MLP neurons of a small language model. Each row is named by its layer, matrix (up: input weights; down: output weights) and neuron, and shows model dimensions 0-159. Each number is 128 + 24 x the weight over its row's rms, rounded and kept within 0 to 255. Numbers have three digits each.
After each neuron's rows, "fires in" lists the words (lower case) most often at its 100 highest values on Wikipedia text that the model never trained on. A number after a token or word is its count.

L2.up283:113114092126126091154144121129111134121150124128125117111129121073112117117111106094127172103132080125167144088142133173143122134151111092072170158101169117119128126104125109115118142154116177113174099112158153121138120146137097129180106117110127137190106141117134105146150078093141167172158163089130130117101156150145134146115122123131144107123105114133179155101082139129129100111132109107103135135078102147113126136137109159152140137170152144108130144107095117159168130127112156
L2.down283:101113127127102128125123127109124076121161127112123096124162141126137142148111104155135117109126102111080132076127098115139165121136070119151124085100167134153146095147156113147100164153147113112113113154166102091144144141121114134181150135116137105143146162142134100180147088124158127117161169126141115087139100134131121133125178133103125153089084116107143136133080141120151097121159088118145138165150136138067128157110098178126133136140159146165093127160118113116123129134113160
fires in: "in" 84

L2.up238:128103132152090154129170103119145124134129119123165099125127078126151125091120126114128136133119138114124133135175121136068178101145115115079146148110193150158083120131135104151120135116146142113125128168098101159161100152142138096101125127163099134165167129119172117096132149131116105096077112116119184120095179131125126148088129121106113144132166144141122153117078155134128133089144109114125112142113131139146131144120095118126166151141149130105114191165101158142116118121091141
L2.down238:165126120130112171153103129148130115118139087128092136115130123097172118130140125123126132107120108152128146051158141143094135120134048139116098126139147130063142067087112128126168145128112136128128123143111088123115121124159128131146107160085167153126167133110128102133114140143076149129094164112128139132126127159123138162142128140121128104101097150180118154165139192115129135110137109117125125153143087125155125126131132134085100123124165150100117146111180130139158138170112115
fires in: "in" 63, "to" 23

L9.up509:134138101138114108127127121111121092094085143161145137134142084086176125116147089090126135131087109127143147101127143081102148104160139134123156129125145127154123145117111106102100125104125112156164123157131152142142114187121114108115116151122105133160077128132121092111136162097138112124070100134152133144143122119084122160159092094125140084120106133122110146153100133167164120160154166135151171129103168112130132140108090107154123123172138120107186147168139169126151114154143098
L9.down509:138163118119144110097131145142123177107132078137151109131123157152106132118109111119136127138165148111092115128125123155139150175082121128163130131128110128150164142178134140151133131089144131098172119120112092124141148098112123102133142137110117110100126153129111130114097143146140101100090085161087160150134103132082142106124135157105186145154145139155108092114156107080097147093102114145157109114142126116122088135097134188129157128111199129142153128087128095152153128082134144
fires in: "building" 18, "century" 13, "family" 12, "having" 6, "to" 4

L9.up134:128106130143155162098136080121133109099115133131161139133125120088116105125158161112145162134145113134108122107165114097156133114146135141176147118133130114135111151125090133133133124131106161130164153097143134141102100120148127151138174084153136116174118130099168125106132115114163104139103124141140158161116168114107125145055067094091122131128107110128156134093095121130176121103103176104163138111120108138097129124158152073123103173161144132090108154119127124156160118130180112
L9.down134:110135137169120116097138113137139123108113145125083116141160104141121102106141135182170102134106118133173139114135108148131097153149165109053151132143103131141158128130141150094134138116139140128121132158129154136146148098144078094155151152095157109136134155110132126151138167166128118099141143111132118144118156122102128106149162150123119115114078095104150141100145107118096115137104133105191175113078109134154126102159151186090148156112155141100139166129088110142131110098153095
fires in: "after" 36, "from" 14, "approach" 4, "approximately" 4

L19.up822:118094142106116112101076155085139145097162128129141120108150101130130136132147131156131102160154126167112089116084114135168158135176119123140141103098132119124140105111112152154121112156144170125146136128169131103113159116144101120118108117089092139180140137096151096125133106159156106139101103124133134147132116093148117139099155104130104110081067107152121165095118109122103156128139110169160140114128121145106123174156063118118149152149154127150160114120164122140157181148140095
L19.down822:061122158091075183135105160129149110095143154130111128129137125145128111124140134172093129103156111148128133161116153130150122143129110068118152145081092084149116127146145145120104137113123127121132112130129125126104141151118120125106098208089143131115155132189112147145123123175146108135115111144136134110133144153134133105132123143116177124138152117083116168110140112106098103121116163139116096162106086122133138083127104143192117086128155120120147127123114166109113133149167138
fires in: "a" 43, "after" 14, "according" 5

L7.up481:157161130099124144134146094135145112133098100162130137170116130110110088128149152073187123100110147152103122117146159127157126071109104132139193121103109099115117123098107115142150138171131086127080159133099138133133114159132163153108117120122138132164150159122112138157134105156149156131095101161118120137140142169163115132127110125122137112171130126121148112109111181087103084080176102107103162118108124131147090117148147097131143132129167136124135100139101106162100124128153103
L7.down481:111110119118122121095162110110104110123106168120182123153112113158082150131137118143133189129155124111115145121145084145140152160119105149133090155139133124099112088126117153078107133101102116174166119154172157155171106141126114106145127126138123089101130133150123144119098101130132161092127153181134156120141133104150124126136096146182089116130158139110135103122154152132078138123111125129109133126109133122136110187111091128116107071142106162157096136094116112114170163140160117
fires in: "moved" 19, "to" 14, "joined" 12, "known" 10, "returned" 5, "left" 5

L17.up305:168152128181119093115123076116129193108156159136162114146126143146101127131157129114113109106181136102144123173129137162131151149143117120122164141133101108102144104156131125121128119110131113166112133114092159143126071165133105127102068095091112094083141122141169143108146151130212128127133143115140112124126070114152156132128096150092140122139100113113136153140106132108102124078121124157140148121131136125081119119100117168156131121142107108113164128135126109141136153128133156
L17.down305:098134143111132158130102130204122117107132087109131153089115129151148132104137128126112112108126086147156130142145164124151134084185134140114123109131123125108110128163120141106171157131124161204120135127142169160114150107124151155087134115104116134135121107113165113105158135179185140099172119123095140146130119132126109095145127095093131110084145167156124088155152101090115130182142137116106094119133136100125101123146076112127103141141084136139132143134124145101106149129109128
fires in: "a" 58, "his" 4

L19.up582:151130129144156088111080077122135135135168139097104126174113144107153173138129097149146122156165115138131092108187132121116145132147148125104151130120165134103179117114147094133163177167160174107147115121113100118142110111140128116119125137127130121135152097121125113083134127127129090084120098146134121144113148160147120080180073162156126130127173139106104137088108119114142146157117171112095137097116132142101145116131147100120127153106152073108126140146080135131096117114129117
L19.down582:096154109117113136137122122071136129143135156179145133151174124078128097137101113141122122113134091112124081109128114103142137093103124135191138119143178092134125112180156148105135143083111141121167114123115163119122162146131113109144103151148096132098140134113089145154110126100134154107161177090101148117128147143119128073103141104135094159104101130166097141139146137125154121137171134098110145154129129176080136113131130098120116115155117090119169153145145123174123127111127155
fires in: "in" 40, "international" 9, "ii" 5, "i" 4